From a checkpoint of a small transformer trained on Wikipedia: 12 layers, LayerNorm before each block.
MLP neurons of a small language model. Each row is named by its layer, matrix (up: input weights) and neuron, and shows model dimensions 0-255. Each number is 128 + 32 x the weight over its row's rms, rounded and kept within 0 to 255. Numbers have three digits each.
After each neuron's rows, "fires on" lists the tokens most often at its 100 highest values on Wikipedia text that the model never trained on.

L4.up1041:122122115123132133131160054113147131148153146137126129155116103120101164102098140097146086077108060114108148150074177130142147112137170102061100118081090112136096145148173155170174162120184131173126142156200155127193080136107135148140170179119127116112155170131144119132122125180128104060123132149141122155119112120136178131058107073117114094110117133132069125116101184150121164099092125113158078163156130144125172188057149130144113160157127142107110157105146132096134126134081131161159144120203116101084174156129108147152104150165105128095106132094158108157156163111134119128158179117176121092136081152113151147102144078114094209168105129132118096078172130141117146077093117061059096161062117050147170148095164085083093111134155090155110118089162160114140139077181099
fires on: " and", ",", "ally", " it", " "

L5.up614:089172150171100118181140078164162156114172114113177131104107139079091184149128141126155090129100174131102120140083128155144137115106141134170124094114115178095162129096080136114131100126135113119104128175073165103103160107177132108144087095084101144145175123135162163117153085154171152167154090127135100192113175116213128115117096110125132112108186095117089038063122176141114129100137123183108128129081120153153154124116118104214112158095060114122105085093110070105168136133126134150085083143136094138156110067107107081160111129192151110146120073149095125156166178142092115128172111150201164088134131058081194129094171080105107155154181092094117181068119124071173101107112160158132142174121123145180098152199071138135193153149141159107147103151103185091063160138129200
fires on: " g", " G", " j", "Y", "j", " Y"

L8.up544:162175097074111093127139145163196124170094193115105134126131146139161132131122162088122143118109106121131074091127149113098068075126053091062153134103139094176168121110108143108163133121146174124133158120102196146077086158145098115122098113115171098049173083086114102140145111164119158158136086114083146126165157119107126126094131098119150099151131150128106174129103055148122118106172134093174166183151082159169138128098105116121140120077137191123089158179097216166151134081122162126117148091102134202136157143088041104125178092036106115117142168173154162158124127092119128138159126164139142148175098096113133146127106130116097124183132129069096071149133132163088158213205132133131203081140160122143130178113121094162137116137080122107139121151097106202135130176064135
fires on: " an", " un", " (", " \"", " v"

L5.up1151:148079096163121140146141132100109125117123153078177102164120094178140117163104124188093129184125097170088169131166109133184134191142129141181086187097086111087077162124099102132108107150132130132175114103131133139079109158076164149103184176079119076109183173159173122160130135155111206124093190129087146121130102106119145117130120101129176095153140159177122143139104129161108155108152124094088098122120139149120203156129145136161129180179142101130109202155104126147065080079127105115147169157141113059084156167143067113105122155124132190082112112124097116073145116081122126130110100164161078137136100142107117125152116105122133143108133114150127123146098168141146131079103205141139080127098156120109142120115183128141114141130172055092091134140100151123096105047124089
fires on: " and", ",", " or", "-", "ly", " an"

L5.up1093:184147141089162109071102070139191197121106132114106147097088100095151188128139185135126131150091130146150103194095145157156084178111182173142162146155121192101118179134136080120131127124065102108113156127082129149139100091152168092113142110151171164120115111176150122094170061096135165174125109103156139142152124174098110133177123138132099074133132073166146107124134156110144135118124131080101129166149127105138134116130149086094146128155122137147105086108107110159138137109130167113079144135118102062155107078150152140114165190119117116148156098191185108142106149142113152119097089121190175158139097116134133126095162150107104092169165101182092128112177099114192158125097163132176080150145058129083163147168147132158106087061082067126105160170147110148159174107180128
fires on: ",", " |", " or", " found"

L5.up843:102118170134135110122111137140109063120074076127146129162167080144102137129177074152113107155127164156156118141137143130130108112058111135217110127102136101099136072153138165106124149160136134161131095104100150178107149146127186148172100146138077087205137129117156093149149170103115139138075129089120133090181192124069111126183090123155121126134167185141112041139117129166107137177099098075106129115122158123126154110181138083150102140181172152135132151142078143118162129114139148124117193157165110077111113152175136083132119200153132179104122142090152164114154141149105066131115112084167206124127112097163116101169038125226112112086154149181116162097091142128141150150106125060128143124169110091152127115124160151168113081179116089066116052063109109153119094124118094
fires on: " and", "–", " or", "/", "b"

L6.up776:152038149153074155116165063129116079132116122125135114070117114096132113182166177114167154121088138126123094157129168168127143129122173151102149192106134142140074132136120101100072136115148145097094129155109160143167086132155111090218145118177134122093066100197079143088130138106138116140120124170109127131104151132121129190113086115068127154156060175210133060180138086054158100151160100122126127157177146104115167185074083093121105143143129061121147110149131080086114171152131157123188200155043098091141120140113158122152141144126172088110164130152088147061125164095109105176117093126145111114093118135124084185084080161152165121146158109112182167090055090097167097133171169107190134109119130090128170115116143106113149109074136085157119097091173059125101130084107112
fires on: " ", " |", " (", " b", " /"

L8.up947:115129139153153139135164110106127119104125140116104198157112114111071200168097135098135135143127191179131145148047113130139146102079161065090137050125118140130173128089082094134110140110121161144124144161097087120082137110125145143145136160131114126159159153137137140106156081143181182113173148127058122042095119143124129162127174141127125128169143137089144121107110120161115138099084145125141092104137020209162129131133123065121149182103068168181146161020155128130089142113110152165101111173087155124150121125088121123150155200125081127139152152127143129119126092143067125105151149154125142111140109072103132131164105157158120113123179162137153084190155184164142132084094151161078157122136172136115158098109149158158163221161127207149136122140157186116115114175057141
fires on: " Ad", " ad", "z", "el", " G", " g"

L5.up721:097153093117149113088147157143128137081110099106147201106117114137134177187189144097144163162119180096130110116101123128126102163132099156151099126139167139123104159184132138125162149130059105119153114155150106144120091171133152029160114122087121131099135139166162159122151093096146107118143168156136127117138126152120163160165130162146103099100107078125170085128131165135093101165136131116158136118196153126084058094070070105130109148205184112116198117114142049161139126170133097154111109137102151160138087165082077125110102137100142146132144170160147095156125162117158103132135113122110117112167091153115119141138175115140143103121130155126106145118135121113143171135152139147119148142130148108187132134217136071175138158062059142091096116111157084131169154144139034
fires on: ",", " |", " a", " (", "),"

L4.up721:134070157053114158103123152117085150103117086105106053075107181050135124109165165113118136118094135148169091107096117146100176102168144124152130201144202097103135123194112173142125131098135119176027036147088157090178096103162095168170158122118132124118173073078122154057161106119100049122122168176143121150115108119113148154126132130153128082181064136122131148164121188100129114140190112133079136138157134153153124129127164164163108120105132130130172117157123113142090140123105157125151161106094135138120135134119139142176135166135141138130129209208123136131121153121121119132135074183172125139166101167106091160128099103091130113130109134143160173095110137062139149110118200146082151086088118106144134122120161105154139099155093163142127179076136137140162158099123121
fires on: " of", " ", " |", "-", " and"